From a checkpoint of a small transformer trained on Wikipedia: width 640, 74.2M parameters.
MLP neurons of a small language model. Each row is named by its layer, matrix (gate and up: input weights) and neuron, and shows model dimensions 128-383. Each number is 128 + 24 x the weight over its row's rms, rounded and kept within 0 to 255. Numbers have three digits each. A neuron's up and down rows have the sign that makes its largest values positive.
Before each neuron's rows, "fires in" lists the words (lower case) most often at its 100 highest values on Wikipedia text that the model never trained on.

fires in: "for", "to", "support", "help", "respect"
L2.gate1372:154104145113112144119131148154127077136177136129095108117127135138124136116118177110134142150103118101131097121097140120090131167120149110094165123096109118123165128123124128109086157142100146120096136129098112157158130124131151113129092150117141131149152143150160102161090071097109137125135109157115142150136119113115144123065130147160183162112144094153144109140103097120121173085116140146136134103161145111134142142113137151099122168110130154123130136171177137139153103119154117179112137182172113095131101076162127106106127125135158153127140119158192163137123129065106138136127117125080094110128162079135128150124121109117128119176133158121104142142138143160108147113104120103151105097136117118116140095175118101129126104140157140076112109123102095148148110131073129
L2.up1372:139149090092119143115118151100149169114102094117109116088135166109116115177089163121113145126167147119123156119141109134123152131171148120123110107081127146114153170121117148118112144123134108141132163157119110170120124164109114130092106164139172117122117091102111121099074153121116136134126126121137129145121155079140107132195161124132130098114155126128123110171133102081128157112142145108116135114116119075148139138130127156161129127116131074109121106142149127138131122178140121130096145098087102166156127108145132086135099187163177138134127121144091123102090121111109089086122132121118131162126154127170117120196144123136123127154163149129146100154135118087074133124141130108169152155125126071050075145122171126124147105146140143137114123160139134138112167123143115

fires in: "of", "from", "anti"
L2.gate2485:145084135120139083130137149122120088121096088114151133158132086156135152135138093123124115131138157125170087155134140074145163147114093165138124094137143147121157108138117089097152180142119118136108147123155084107108095107080126125131125141116099096094151124162098116154114154095083114124175152147140145144128065076120113137139145113157128109134118123134131105140124158099172128125114145162148115089075122080124190158111116120148116144128099158142106167111127140123126129161104135131155145086147187133130143129150134121110122139130126153151119153163120118110124137108097128060153118104145120077134109177128137135147153133091142159157129112157091151090139138142180101133102133122137177133167139121126119100115144148116163126125149141122115126147136126173149085138131137
L2.up2485:132106143095118099110128122133151107115150078148124090132101103102111139098128123145137115116150154098167115120115109088141135165122132150117110095157150114134147126192092127107110181152098154155113170124144107130178122132110128134138145147099101107128142121109137136117135101096106125112133136121140119133101153131167108107203145116131115110121142114133173122115119113122191154184119123126157111119096122115082155151104123110119131142110060174149115103110118143126075119117143152115172143127150170124174122131189158167137107131103099139151110139141085139120070128140147079079146133153155119127125141128132125093139160157114149138135139132123101139113135108100152093116135106151093161125132123082156142138138102168132158115118122125124145131149141073165107088156119143

fires in: "league", "division", "center", "final", "pen"
L2.gate1573:129132174129116132117153146109125145143110125192128127116114110104138127190125124100095139109151155115152141150115116167116153150160116104140141119154101132059146138121153118113124153104079102105112151103091168150145059154115105113109110133138121112109122154137121152119131151119138146177121110127153118125116167121123108184155105112153157099128138136142135151156088152117115155069110165128178093145113125134114194134159108113146096129108128159083103099105152090108127114169158132131181103102123171118146157122144113137097121106146145113103114117111110136153088150123122130121137125100139146105145140129137151131093116131122075107131101136160154101097151123103113121115146147095107104115119161134119130125114109163133121139146137121073118149109111137111106149066121134
L2.up1573:108109128134085142103149128105135099152126153157123108121119145125096129156129148075106112081112121142106132123167132140098124135151127094128151117107086125124153142140142156139149133131101129092165157171079115139147105127112122152068120118105094161106143129096140117129144121123108127137098148120130095113136113127124099188130113129158147117136111127092138104151097137129114145122115133107149128202092123127100145148147122130142112108093128113131138148141130100106155122137143141124165102116126112134156167132163140168087126072101134117115081143089055138154097121125106125137181101117152115119121121173144155192122186155142113155105096157146148132078108104120100128131162111132093159135087157116174102143133087121143095150143155102104140111133144119129133123063135142

fires in: "round", "out", "over", "night", "season", "tournament"
L2.gate892:139087115080148117153147160118120116131141109135112130129125137135132125090106089137181109121139118101109093063103200140130106193081141107101137140101171127114133130150096118115134150131133126105181165124121154116149147119097118171122151125122138159107183128064102132126137117139162136117135171168159132160106128114113140117147106104125121129148115146145119116061096161098122112149094121094166137107190109111132155127105099096127163123129091107170143122169147149107138118159157123145095148158141113154149150081171172135137117094122093122142148128159104109105144179145209135104135141110153161146121091121099110114128118124142152110113118170104131159152143125091092109137151110112116133130142093094119137124116152163123141173143096124117099153111166122150135156110114148
L2.up892:144088135136141174109122140111145149083161143095129110090094117132115122123105088126165116113152081120133090137088126147123141138110121152114119099130136142138162137114108122106097135139124115081124095141110092115133124121146119124128119126098125130128134107134146148088140107135121145118159132125162138133129130109151153132132109164157116120114121145137082128064109104128130130175120151074135138150112093132135157158165130106166146158172069100130126114175119101108132134089121132108113117154108136124139147077143101163141127106120115137169126134142137131094162150088186123144170113165135139132172088142121095141133168170121112167097148138129163136134144119078101150109169104151129134165200155106131136140138090151112121124173191129114135130151152150093115140142067110

fires in: "born"
L2.gate116:112100139132115153122119110144145129147133122174120145109092126133144086134135141107115127096138135162133133133110144145087121111088120135195155127105095136154123119123186093159131155122123128162118077128114151105125144136153103126137101144104128140133119170157083126154173156129126114119129141113137094156094127127161105158122126124110119140166134099125139174152114078126124129127115175098177143140147133119111115135126165126132133195127141136149097110120143134181120134145089148120106109114105093062122137100088132106155149108156184123133124136138125119105166146154159079065084118121155094148130093156109092114144109138133110106116123119114140168159130105110101155185097127081124110077151155131148156102102098143150171162100143131126157083174149136151101125098088161
L2.up116:143156130130136148145156110114129081074118075109131138128148098098146107145126123139123119122114112114142148133126097113162132135099145101126146112162121170117112106130147155118158153092105123139118101094079105163115112139115130135118126127090120139087149132143125142182152118103104097135149113099119096129107067155139161138089085128148055171138113123133151148128132118165105120100112119069182143127078131164133132180138096083150102123077121162137104127088116111172103103162119106133139136077125117106138104120105110137151103122144154134113117125138127105125148132138131154137108127137116159122117096138096108119118161130118196125113099086162142139119110137118170171147168119134105122075119142144160139179132135097130109146160117148134129140131179143175112124125138163

fires in: "had", "i", "was", "that", "one", "bakersfield"
L2.gate524:103125105116152136142099079132108150143121157146134124146151166170116108120103131149144110118128111127104123146124124130142092138124105101160125135147128183152111151144101122153169148138139098131116120111114120153116081143127096142121124126133105103135110179128118139147140112109121137154105126139136145147103166137152050163134109112152111104141182068118161131091154116185132167176119112134156116130162137135122165113147095137128098117136103146107129156097107066106113135136077151118097137140119134138125131124138149103167168084133076170157121135131115127156141158116159145128143131132119104169142165143107130202125095130171133154121161165098157118103125122135102115107101094134097138156112107102135139121171104141110125117148142122107095103177071126114102110143147128
L2.up524:120079150085116131101110138122133158128164142102136144173148128170156161096116174146146147152148105129113155099109116139092111157089143135125105128108142108135102112155103140127123160118115141126115139129097132133169115095113143101119138103124129154130130143146063120174146112119141134140145088152142158128161175156117144135101116163131138078121128131148132146139090090122130120130122113129120171125136137122091165113124198127134121163126143158133131168092099087102172089114138145122090127128113129133126104143145110124153173102122108168116126135123094101142097134101143128164121118125152132146121130113148132129118120115154090094130121134098108105113110159082180122092097133091069169132135105143168144141100154151127111145074153142129097182121105137138131147145094121

fires in: "that", "which", "used"
L2.gate322:121115143140149112104088182140112163105155126141127107145149149109090128164099120095116126101119110146096080122118103106125111142130118153131157176143105124147129172161094120138170142090137138136121156150094139178094113161115128115159135134110164154120119115151141136141131140101133189088120117070122169131126177095127135113111103117148103129114121118134153112125134134121117131168082140132106166084140116167146122112127152151172145118105088123131172087149137120149132130151105159108172137097162121129108139096142154118143102095147117143128093120129143130119140095134153154108119164119106113169166132093071133171140150130145137153120148167179105129132101188152122112160119135169120137164130127132156159123145096115153136129158162118126132111155120092121147111097138131
L2.up322:093097120177080113118149133136133145132082129158145133121158105119102112110093146100153113125132118190134156128110085146170085147152134176104119173086140156134094163148156074160137138122123161143137137122123150141110123146132162138137122089115161140097120135128149141101088144121128110113157129059156161133111132131132151106125067173122112115133104062145132136095121137114122177147111113173121187107127165164167138110096185134143130085117111105166180088125144096136148127140097150115129119122171140091071138139109149103120132097135125117118160111081143141149119097107088121130168161125117145151115139086103129171116117163167107121152118100182134135162145160117090126162133115140116105173135144150138154119114136109183098162102096111149115093105146150122105109127133105

fires in: "out", "per", "across", "over", "outside", "instead"
L2.gate564:121124100112112120117141113152147126134086080157128112121113108132071097133166142111117128148108140151142104104135131134129106158151115156121152143142120166136127128132123128140180147121166094126143119121097073152108088124153134144075114103092137131170136097119142071119149109140169096106149142140124108130121120147109131142162148084160149126149154084152133144154134131177140113177101150142096098116128101084136139106167150136170137162142154117124145168124176147131135117130097117115144137145089100113105124128162153131130094147127096161114157118109131161155147168128190134115116110116113164137126091133128136128135151079091156153091085131122167147140154142135110136147124132112125089130117122194117127143120114181122101135129147132087094131126128102095175141120144161
L2.up564:126126087135098128148150158147156117123115106142134133128112095088080111139174092102162116153139083100133131079144137133166139133145108177083140142096103145153136120127130126122122074135126102107184114118148062127077100132165130138120126125106134148125144070158131066131142138133131113114147126153123138110160100147128163109172129085143125109132146137121122175128136140142151106146083128116119134088099116117137155113124144105144111125178156167142129168134146115127109147129101126126119116115086137120131100085138161146164089124175091131104125103116147134151115111156164144138097098158122144135101099134116128102131133100109148136139101121123155148094149142138076141138160132087127145163133149114137146108131083100111128121112132138098125108095120104129151128121131131

fires in: "for", "de", "to", "henry"
L2.gate1890:134125120093116118111118120111124141105123140123139104120139100104126119090109136116151085151115158141148094171163107108088089160151125104160098145115087115140181115137108150107104090128094150122111137127126149128105094103121099152118133112104099148160121174147122100124125115153143145163122124114124081158150108096106176135161121117117129149089151092108130113131117115118093140139130112136096151118148150171143106131077122134126122122115090164124139130159158091136103137155165079141077127142114137100140119124138128089126167121108129102117097128152068099158099103104135155132095136130150141131138138154124105132104107112129175149138100147137144120136118128182124154183149101159105128133127165136050134111171113109103149134117053093128128113103171178150093149090126134
L2.up1890:125115152097132149105087144104122124106145137082110097128075156139109156124127084137153104128088113148107104172146155138082154119122186094096089111154117155143135115137101136126082135111131161136125150127153138100134093144118121187098108137099070115193127110145127075126140146083146124107140099134082138125186150133098164155102139161117140150108155135105106103149122075106121112118127124148137158120125146086155104092131126141151129113090080112158183104124134113142105146134142117170140173143139120128137152123147112079118097139128161168166130120149111102121150101114150133146096144150146139157112154111126145124124134165088135140121104118108156124122151169137148127148188147117159112128147125128131120151156142153129119154106091137138132099135109150149140163109069146

fires in: "him", "to", "son", "born", "who"
L2.gate517:132137086146141134158057154124141127185122146089145159135104102100180158126135102144166128104112137145100128123113079129114085102134140125175131141133138139163119158126163128145136114087137133125166130130117135131127135123145128158171136158141122152111112107126114104125118119127130163153097137137155104112110138122134146081135094093175085175150137097136101133142138147116151109127159162084161122166123131139123114125127184117132121173162134137118140131106122154126115136093152091095135160144138194124122117141128145103121121134138142164102104135137113137100174128148112137135139103158139097111123123199110155137075115084069156108127086082147171080101135118154136145147181083097138136120131112160114127139155158098140176101137151080120145118123130117148096108117105120
L2.up517:127132149114109134135097158098132163105119151108134151085110098077100118135150138127156126137134150184094152163120106169156130127108150131137136106148123116117138168178104118130153168124129123192128132146130082115103171170131129119198135142152135131071132106124082077136100094121115171165132128128154117127121141134125110107126124152102135113115149118134137136125151156142165117153160170083121136132114132130166121114131125111150133153117091158149150158135122153161131125118114128100137152136107120176077142137118135092135174107092195110106102179088145133123103120129179171101138114139121168130093150132123143125120146108134174143130090118162139123120148099113114136103147164106131113121120140114101154095069125078138104085094129147140124175155132146117094154094115144

fires in: "following", "after", "past", "of", "eight"
L2.gate2451:143156099127086146088129110129115127142108150144168127137171133146127146062081094140164160135120148159136105099144145125127108140156161127111085080095106139171099134104155103147133161128118127128118124150145123128111115138146112111159108120091106102112142117120102095131152102171167114131171114116097128116120136112165169159130078110137120163129112170160102125090129155133137153166141128117134106146115147114124167137158111168171137119141084139144142120130150129141162094141130146176161152136124146140151075113149122143160106089175139148117111118144155118152114131136075126145081121145127132091112086140146117168127119129112116111116125071140109143166133120131148130099125176134139136108109161140132171076104113133097132084117106137110113086118148122102141160186141124
L2.up2451:125148140099176069113178134132164131080138162134202158126140142136127144099084098142140134159130154140159114136132124114148109151156156155131104111121124109166089108117158111122136148088115122133160141134135136118111153191122083157113111138149121119126117168094105128130166166136166116099167159144093077128116117098132142136111099098124087198126121123131095084110143132158155093140145114119127127154089131075093147136120140090153138107145071095127106090100116140106135133147133170181139173074123159115127105104156143081126128112154111102117130170133143177157117100126143122167097103149107114138120120127127089162119101134153136111089134125117129085104128126134135175101109154180163120109112133121111133139135102133095135101106096158130129149151138118139073157154108129

fires in: "a", "an", "to"
L2.gate1706:107140166097127103103142103108113156138127108153141093113114137105148075112171154095106103178121100106170101134151139102144147123101107150096176134084107082132121157136111123141144133112130106153083155136096132110116114164132142130130130119115155086152090118131153162126165110189122142137167138128079084133132091114145153114121098151148065120127167106159158145133117168137105111087134122093141097123119155155108086098138121111134133144126128133120170127173120140073119151139114137086150093119106114172124136097155134129151119178142124110124144101135126125143139157128113141140108156148147112106053123131109118112139117127115158111092092143113115144144108109099128134126103176127141125123116110136142110117099132146176139136079137138103114180139096116073107118073053126
L2.up1706:149127128090133085155135111081134155142118105133120163159143125082156124124108121140156133131145145125115126122145145112126148110158132131145092101172153125114122102126123131127120077098136138099087070115126085113150144113149113128123109171117166156149143168103114123079163173116157118087142157145153117146130079177117149109139165130114151112105140070133139146098115119147127110153117151133116122118163142170100121149153159114126131114128113131104104118110119130108121096149132112112133092114101149125125153148114135121117147139100118106110137174143108079132137113134125096139122117101141151168163160142135146148159179148123085104155142084136137144082127112105143112135156169144143138140112165142113114142083126165172133113104132116106106127128133113122147120126118127

fires in: "at", "by", "with", "to"
L2.gate976:154143082167067172105150103144118137171140126173136159101135125076156121145152158150157128146129105146102133106151102144153126166164093136142098154077123112128118138127128079167127115115154131119121147099136161105113123138167135165130122147087144122119134131086092142125158118145145114114109135109106142118121159125092135119143100113169115137186117161120161107136114115145108148139130145113123147136129158171158096115112127124115129130158117140108157145109157138091118150096100125145104147143162145118128147127126112121144122112170143158158128112126130151090152118115106138138112133177127144120117153095142143120141100122138103096118132139143137083142142212133152100066134063129124145163139114118078112143167148120154171112167142111111099113125123145143174119114113088
L2.up976:146126077134095129138174111099112080087103118124060132162122140113107093104138145120118144129126102174159130151119139089119169129159131127119104138129118112139137129125147098091119116112151105105081133123111143146148138086146125144132080097111137120135119131126151134117130124121147117130127135098127128092139152134111153107090115104174129128157139100136125137163143139154109163120134112084137137138095125113154137136144120138165123146161113097135112119142133106186140174113140100132128078114135124084177117163154116144143126152154201105096133133158130106124110125156123149125129118130135163153137172119114170127154133103129101170122164166174152139111156147164120124125124147106125136124108149194115101154133150143085068135140094143096133110130057150163073145147151101

fires in: "to", "a", "this", "an", "at", "of"
L2.gate1696:125116156167092131102141152135124163117127162111115149148121129144117134134113087139148147088103084176135110092174091165115090138119114111157145101117141117148097157146130136172083124102169133132111185146144097131142152129126098155179099106113154159127079177169147107177064140124139152131136116133117103187113111149121109143111119092119150101085146142092141152133075134118103114133147143106159117178120137110175095111156150140108062123117125139126090133097131094133144145144145139151168173137159089153136111177094143143080136168142136122108115146136126101102111126119082098115157129142121156113087123137150163150125148147132102091121112124123129135131125115158100103101143140137128158082125115132099114150122150144128114117153130151148146107127145089141121103149115133
L2.up1696:112153161142097129088164144118160165131100150114111123121160077080123145160134105166147170131142163141116163134124106164168134111136082127131136122085131086178128115133108108173105157113129088165192136148141120124125158132118134134171127132093152160094111162160112137136122166144128143150166099114141149143109098140126120092105127098126114132149136171090107160115114115093121126150143130173143132117123142163143117103139157160121124106132125116118111132092136137155131146087134119119171078149093126145153107100126118088121140143116114146106147114090097162130098128123137153161141126184066184141123160140186128116099149127182086145154131158073099146077143119140117132151155131164134138144131105093167159112128108158179157135109149085071152121114114128186141166129106147

fires in: "it", "to", "reinforcements"
L2.gate1647:120121076123100112122122121118083139136131159154077095141120181117112172130132147161105159125087130132109117147103130101132082139118140142160119097079150101087172085139159109115099125141082147074124137147068149129122141125096113113136115109099108144108133188171166099170132143111163148095161125071119076147121144158146099120114180132119127125156124142117112145137117161124146146154102117151161108096124146106136095103145151179150144131126157145127130122123162127148128112105117149118157162128157137133126073094114169128114088176146158108168104133169085137128113145112118121152188136113143158104106161143104091114103163126113135125136104140126152138141130130120147142124136111142135169148108125125118103089101144095099146151117111104100119102146105079113118149121128096
L2.up1647:107041074111135080151141149125097112129124114159139118127138166095153113145128134145139147106126136119137146156146099121133158132176136102142108123169182128160135104133149128090147106134147109118110137168140122086126105101113120157135140148141131154144139146123111088120126153134127158107139124140167076152114080185086107166130099107139135124127099104139134135097140120147129127125119098094120114097146147137149149103143128094125135136147098131155096099156149159078150112135121140127135116186195164120183140165138142121131127192115105114126118148123103076137142103095125102146159107054095104103121112145122118110165176132147119149101121104100123143120107152094151126149125128125095143133101122109145059159117137099091135139127117132105101141156098113123166130102112090

fires in: "to", "with", "in", "at", "join", "for"
L2.gate910:138137139130137118096157130145102097096119133133132134109124146161121156131136085110099190109134102143137125082094080110164151080129140099166108157111119091093097153156157097137148136127115110127131154103112120141108101101126160110109099175101133143115142116097118088085090100089155145149104116117124111160112135103126148074141163139110127093102162109102159132147173107110186107139151127137110154119161137133117126110146114138150125187115136147159140109122097125145113126159130124120154127122119145166124183125158139119127138072155147129126133100161119137122087120140112122144146128151153142097146129073182091113177107114109108159160126150092113115142132105150153094144118108136113130120111133134104120160132117140145116143132096129127149149130081117089129125133133125
L2.up910:151092091149131105099125125116102081090100134144126181132106173091121094143128131137115146159131110106147122125147094106099143126111115153122130144135192096148115150112129144081121107099143133112124153065120149149187119107113087125088094096137124103153118107108094103150108151112140140121099129163085138138134068158125164109129133116172142120141152150098173158142095149094115119144089130131140125106155136104142147141124140141142114147136138092127098157160173148107103132125138143137169099094112104096121131145150103139113119138126153134137122112098092120141141121140116107137140134117114100206130174149109116166163131174146168125134110139149119124140137116094131139153163143137159082107103127146104158093131091133108157165126161109142078161098113109105089167113102125

fires in: "it", "on", "prodoxus", "of", "over", "by"
L2.gate655:102120129117118115133089112165136117174122098131107168151084192132166116142115117109133164099151096081131130148171173133105157126148117120171134112129158120138137090124123137134161145135139156157137110117124131129142152138121098117120214141129160145127115116135150151154118152123106090153129125160116179173158110113106147134139094126118152117151141137145125115150152111142118126122172130131132119122097153087147097128151091117163130120076144125131135116099104087108107127124103152126117133155123141124115142077098161091089116157150098154107142070117100079129140110154175124102101103142171131105110091150078121128089150136112117129096139111139124145141132149149111129099087129147140120120115126135120158094088112148108147088133169113114140124105146138170156152113088134
L2.up655:113190133116111113139137155119142139124119117124123096127185119110149115145116122119125153128111144142133182144156105164169120110113139138100139105086129117112125122115100122101138142130129109125179135101167154153142097129130097100122160100130129119143120109147124148113091078109097129115093106135138160153098120115110122113133098146130107112137150140147135104102073131123159166132118178125097137131146160130092124103133123136170155100127140145175110114146112114121104094126129170159142121117121126149156086148130150097107136117160118098090111116070148166114135098105141096135160176112087130120135127099103129166156168170111153101154161128125105104112121155115092170126111125110082171114141116093145102124136094116136127125106152116113123146126102133159148142198115138

fires in: "united", "city"
L2.gate1835:128153131149099108177146130129135125160140082066123094112098128144140119167163103142126137103149097115154119161147142058115149114128096160118156139123148085152139121171105136136106124150148143117107120112138112159116152154154121112123120132135135139104120166096124109145124154125107147092145144142088125102111089135132124143157135144112114142134125105117135082116148124128139170105135112111139077150141138113140091136105117221149139132112133124128146117146160137146120110140159104088154105171110095156142205090143172120116121107135132111119137132157073136136138092126112153094139171161113107205107154108128136114141119124110101108133140114094107100122130142123116145154146166140135179064149129136101129095139084105144170158121123176132191163126123134159112113063112101
L2.up1835:159144181123146145069134152122113142139167109163103114154147145160119137173146106127092139086117114167142140129131136161147189184105090141091081081143161088148140103164106116146112130120201137128111136138114117111106105113156108103179166096128118130146173124121149081167114110119102108108077145152106138106095121081100131139122169146155119091128115166093126129094149127107090146109171139144130134109162150123114112145145113174160120108154130143184101120130162105121149168136146148133125138121128142098166107121125144132141139108130139126109117102122100131138149151108120123127161112111127095151149134102134144096099141110153142136154146101149127127094049142104141141133151114183119136084131126099129120081118139099169110126106156109134154169143132114140100118122131164

fires in: "american", "what", "united", "west"
L2.gate2380:131124144128136147084127159116140090119132107080151126105118122164115158193142120136133134141088157111126096112147158116111149161122075172103158121118114107132113174135133130165129117136167116119094146119141149123086129113149066117143130148120103151120108127123136135115099075156176124153102103129144121116114163116134144099163111154110122105097134132072182074123120140104133138134137111132114170109095137132094123096148072127151113135145129135129113162113144095111129144104124116136130147094118115100107110133159151135140103125121122132154097123115152139081148124193095128134122128111123124101102129145138160146143138131164142140147151164104083094150136100142122143134133158147098162106147092122118124161114152097142126134138105113123131170107179126112150139097138126
L2.up2380:130143127123089131075134128100112152100136143103137094145144123094107130120103073124109137102092126145149138110109101141146125108092115118139109128105133123168143116132102154098128125148081140159118096117135122096109138107136111132122173107065153112138108143169134115105102103136126123131126130093133184149111123125156104102123150147142140140143125131132151097114111133186113107056145115165121123079154123136127127127109138180138113144152098135212131105173140105134078142057178107130087131085135119148083166143142136128112134168120123166118113115127130127134147193127101106157119141132126104112121152159162138135133125132173161090133151107176142141088109131130099110172138136088147134116101126148129159080169143104122141110061088125117147158174151165111143159130139131

fires in: "he", "she", "personal", "they", "immortal", "salem"
L2.gate2313:134130113139127148149135132111167131160114150177095137092105130128142126119103130172100120124123140134135077131132114128164131070170147119179085152164129101094077135108135143069137082086096122121148142150109111137086080152103142092094107124122109124116126128105126135156144128140133142143110111143127090137140133137120093112122111103136117121130125112114159150124110147116158165125111111124171135172094147125134158109146135134137154129142111154107091116142133132130142134110097127084154118117156186176091142155147142106157118121149154148168121101085116141106178121203163172103113106101114186117162136130139104128131128148155138174124137189159138131101100146109127156132134092119124136135149100091130110098114152101103156114081102128126128134141130124117137172112149175
L2.up2313:141125136159106072140095133125154094160124166154106121121116109103152121138074120114115123158095138120132122145101130138182168120143156144148106138085085141125078114123127075072110139137082075113107142120107116119113091116110146139120098133124130132127174112123139172137123145119131123148135109111130141116143150107111148183125113144145103073126170123115145128149105158127118148117096131135168133177117139131137102089154133105143151095117112164143088158144108141149124164128129121105125132122174151127146119101104140119125111172120132121189151100110145110102170142169087141127159129086114154115103135128152100158139135159116167146122121086139148159075132193148119159111115104150104133121120121107114139137127156123083145164055142088133164122119091170157170129088125132

fires in: "or", "and", "to", "of"
L2.gate1963:135103106130123088088144143136123146132152044087123108141152129197141142105140123149131123069110102133131102121141116131135125112083136134126156070093130094158201127133143160111120159125136087137140103129121188134106156123125063103127128136097148137170107155130106111146132179116129124127137095150135101155083099123126141143158118101181139133088136083108146135122138072133122087086119119129172126138100148091077151135145110134182125150155109117150149116097119098160131122150176122096121110141121153138132092111109118117158118158147129105134089105112068156104130102164072129086092078105099115100121125080118172101111105113149106118153155123160099150152126132120128094140144135113113145109137099163133149075131143116140111145123116149125130136139090091140150108137180156
L2.up1963:127102105139112149104142127129157138136123066100107101131155107102164099110109167098119078107107116145171163123098172095144153112088107112169174138128106110125148091125131133095124166126138081143146160114163112163129154109170137085142110153145118117132125097134117103156123149140149152148126154117128113141136142147112180186109115155167104092090159121073186159148109049119097090098121092106112130146133139130112128112133155155172141107156111138143124125102111131150138127126115107155094157163106116138144161122096110089152103121125148139126107125159143096127116168119139101109099126139136181132161140178152130142152159105100122121168137156122139150096098091154135142109156146116109123158128137103146122122148126104137167121139096108111112118125140109152123109096125112

fires in: "united", "high", "los", "san", "elvis"
L2.gate2076:108126120109144151124129117117129136128105125109175137093126199156110128149120175113105157149132130139131093105127131154134128136142111101128124124125126152126139111109132144143126148168145086101116120142105094134060154126142200169163090146140161111112150152172098113150090125133121144149137136153117146150100110154151150119170101164153109112131104083098128158145119137086130093112158092136151123154148143093083082113150155141130124147105116146152136121155140111110102148173084125108130128126143136153132144146123161124132108106104077137172157169096143100166141133124137161113131102109112105155166131135120124115163122149119136113156147107172107173130150130124131138137169124058098107131140108182116128125110134143117103126140147160125139138183142119166107098159105154
L2.up2076:120140138148160168095091143115158093123107124110148134118149129138114164116104138141146125116086136100176126131138150084133101123175145121145125086118130104158137134130139181116148162133151095120116121124115090129119130113132162139115085156126104103107113137163061105140117146125159118168124129162084088115138158159130141126178128132138138116091105096106114150133133120132146081104154160131170115155141139141102124133123088100132128115157146157126096128150094113170068137102090137134128162125128149137099129137125144125148123142062109138121145156099163149161183136094114107080130090116113103144151135118138096139110131170103131136132138096152101176107159124102186145133119099095127152145135106132089114151121156092156098119119126117085117113131149049127118139141117128

fires in: "of", "in", "for", "at", "to", "with"
L2.gate1487:095153185146128135144137109126099124121101112172169131145122133113137125187158126146103126115130082113092167114151141165155119131162136151137131082116114125081142095187106144145154117121119124145103149139137192151147116110144109134108141125139139132122113163156149168108081106179155145125119105136151149111108146138116117091125113115106178105099110128151141150132129121107131131159145155108112145147145133150128147123119104127079121137168131140141103140136144094141162132109118135126145112135099122116131128139116092133089161113123113114110097104152084135146128111073070130118106117125143142128130130128164092131151182124102109138155102116109097090117142174168162118121155117149134148093104148117149114135117132137162117098110146095087144149145164122140123143106155159
L2.up1487:120146139166102092118157140134118115167117110128136141130098130106168108140092109170153117118139096154106169127175135134114139106177082124165135104161166151126135109114131114102168135172114148113157102115153186133159111113158116135127149125122130199140138130146129099132111128136104129109151124124108151097116120135132119179160119137156157158119107120110132146157099069099150124145080160152091130098157115088130150103170156171097095158114111140103083114149102178133122171136126156152165116136125121116120126098122115131124155128093133157143159144152149089173152101143098116114136144147143161144111108110101118089096090118138145089146126144109115140133140135138129116152143106154146146130104156130113152119176145121115130160134097175121113089137111137149155153117159132

fires in: "but"
L2.gate2060:117182109141099091150155167122129096134161111144127120151139119157130167147134112168126155130118101144124166142128147131148131104129132111121136143116157120125114156126124078160141157124080151134096121125076166170134127119099123134158163094131097124102125163143138184153126122153138159139130167089129132177131114113129113144156109167114153117130132139149099147175142119157130115099125131114126120069092136129139130119123149117126125120143089132091126141144158107181145166121189126141096110147117101126136122111096116127114120083140105114178110095101142121151142108136136162098154158123140107122142111123121152143097132140132114121136118099125116120143140104141132170116172134100099107169128097126133133146132145108181131122112122134111090132137145119105123129099118115
L2.up2060:131080120134107137111143105126138095114125159119098133134116185100111097143116101174140102126110109102092116141131119130089093154139131161109160150156097105150123153120117155096115137116124127107121171111163158125133110169171122166132141140124123108137128140098152107137147155091127150140171158149089132126199098135139106105099118091154163104104140147087145126112162101127136151090151102130156123113142152152131165095115106078163131113099162110103143114130135075134131171115131175112145094104140108150149132162174119107108161107093115159131154147101153088133102125099139168115109139170153183093147119102145086138139117100136136121147125125149121138098131145150116124163115115122159125134092111130143116079129086088159136127138141130138097164101137138113109158128138135

fires in: "for", "with", "to", "of", "plenipotentiary"
L2.gate1759:136123110136119109137114131144112059075150102125109164104156117123140098174104145149121099180126176140161138121127110090119124141150154094117167130109128156135128100091150129100124106116149141113140139115094124147137103161140121122089113140141108103169128161128135143116134118130103159146142165104139150139138114119097121156113123163147151076195100136158143161124114185092094102170091150136132112147144154120131149124133144139151118171131123141134158147169121102101147114117111131103114176119110086135135109095126123162141105136083129126155146130123118113172101118105094148132179142154122159104135124135154110166087127125130120110136094145096120178102087133154137102181146136182129171111178139148113125101147126121136127133086080158124156102110094154104111131116167123
L2.up1759:135154138121118113146121138131110165135134139136133115122104182099129171157121140133125165150153160164132130148128155181123144102093141094135103107132124085156113109117143163133094163123088118122092111150124066118120136108136093139128143147118142149115121160124137107108184149126112160156157121085136121101154158087150090125142168163101130143162101124084134130180137118141094126105182096095137135112122127138144096122126160110139158133129139144123175116113130142109137134111133176131160157119114123143146108099110162147124138145056116109131109145151095127128096098121124139148147148142131141095110183109163064131108143156148144117135133126104126132101135132127110146139165120166108106119154114210126091111118125077103138131093178080107119099152091114100130127098138093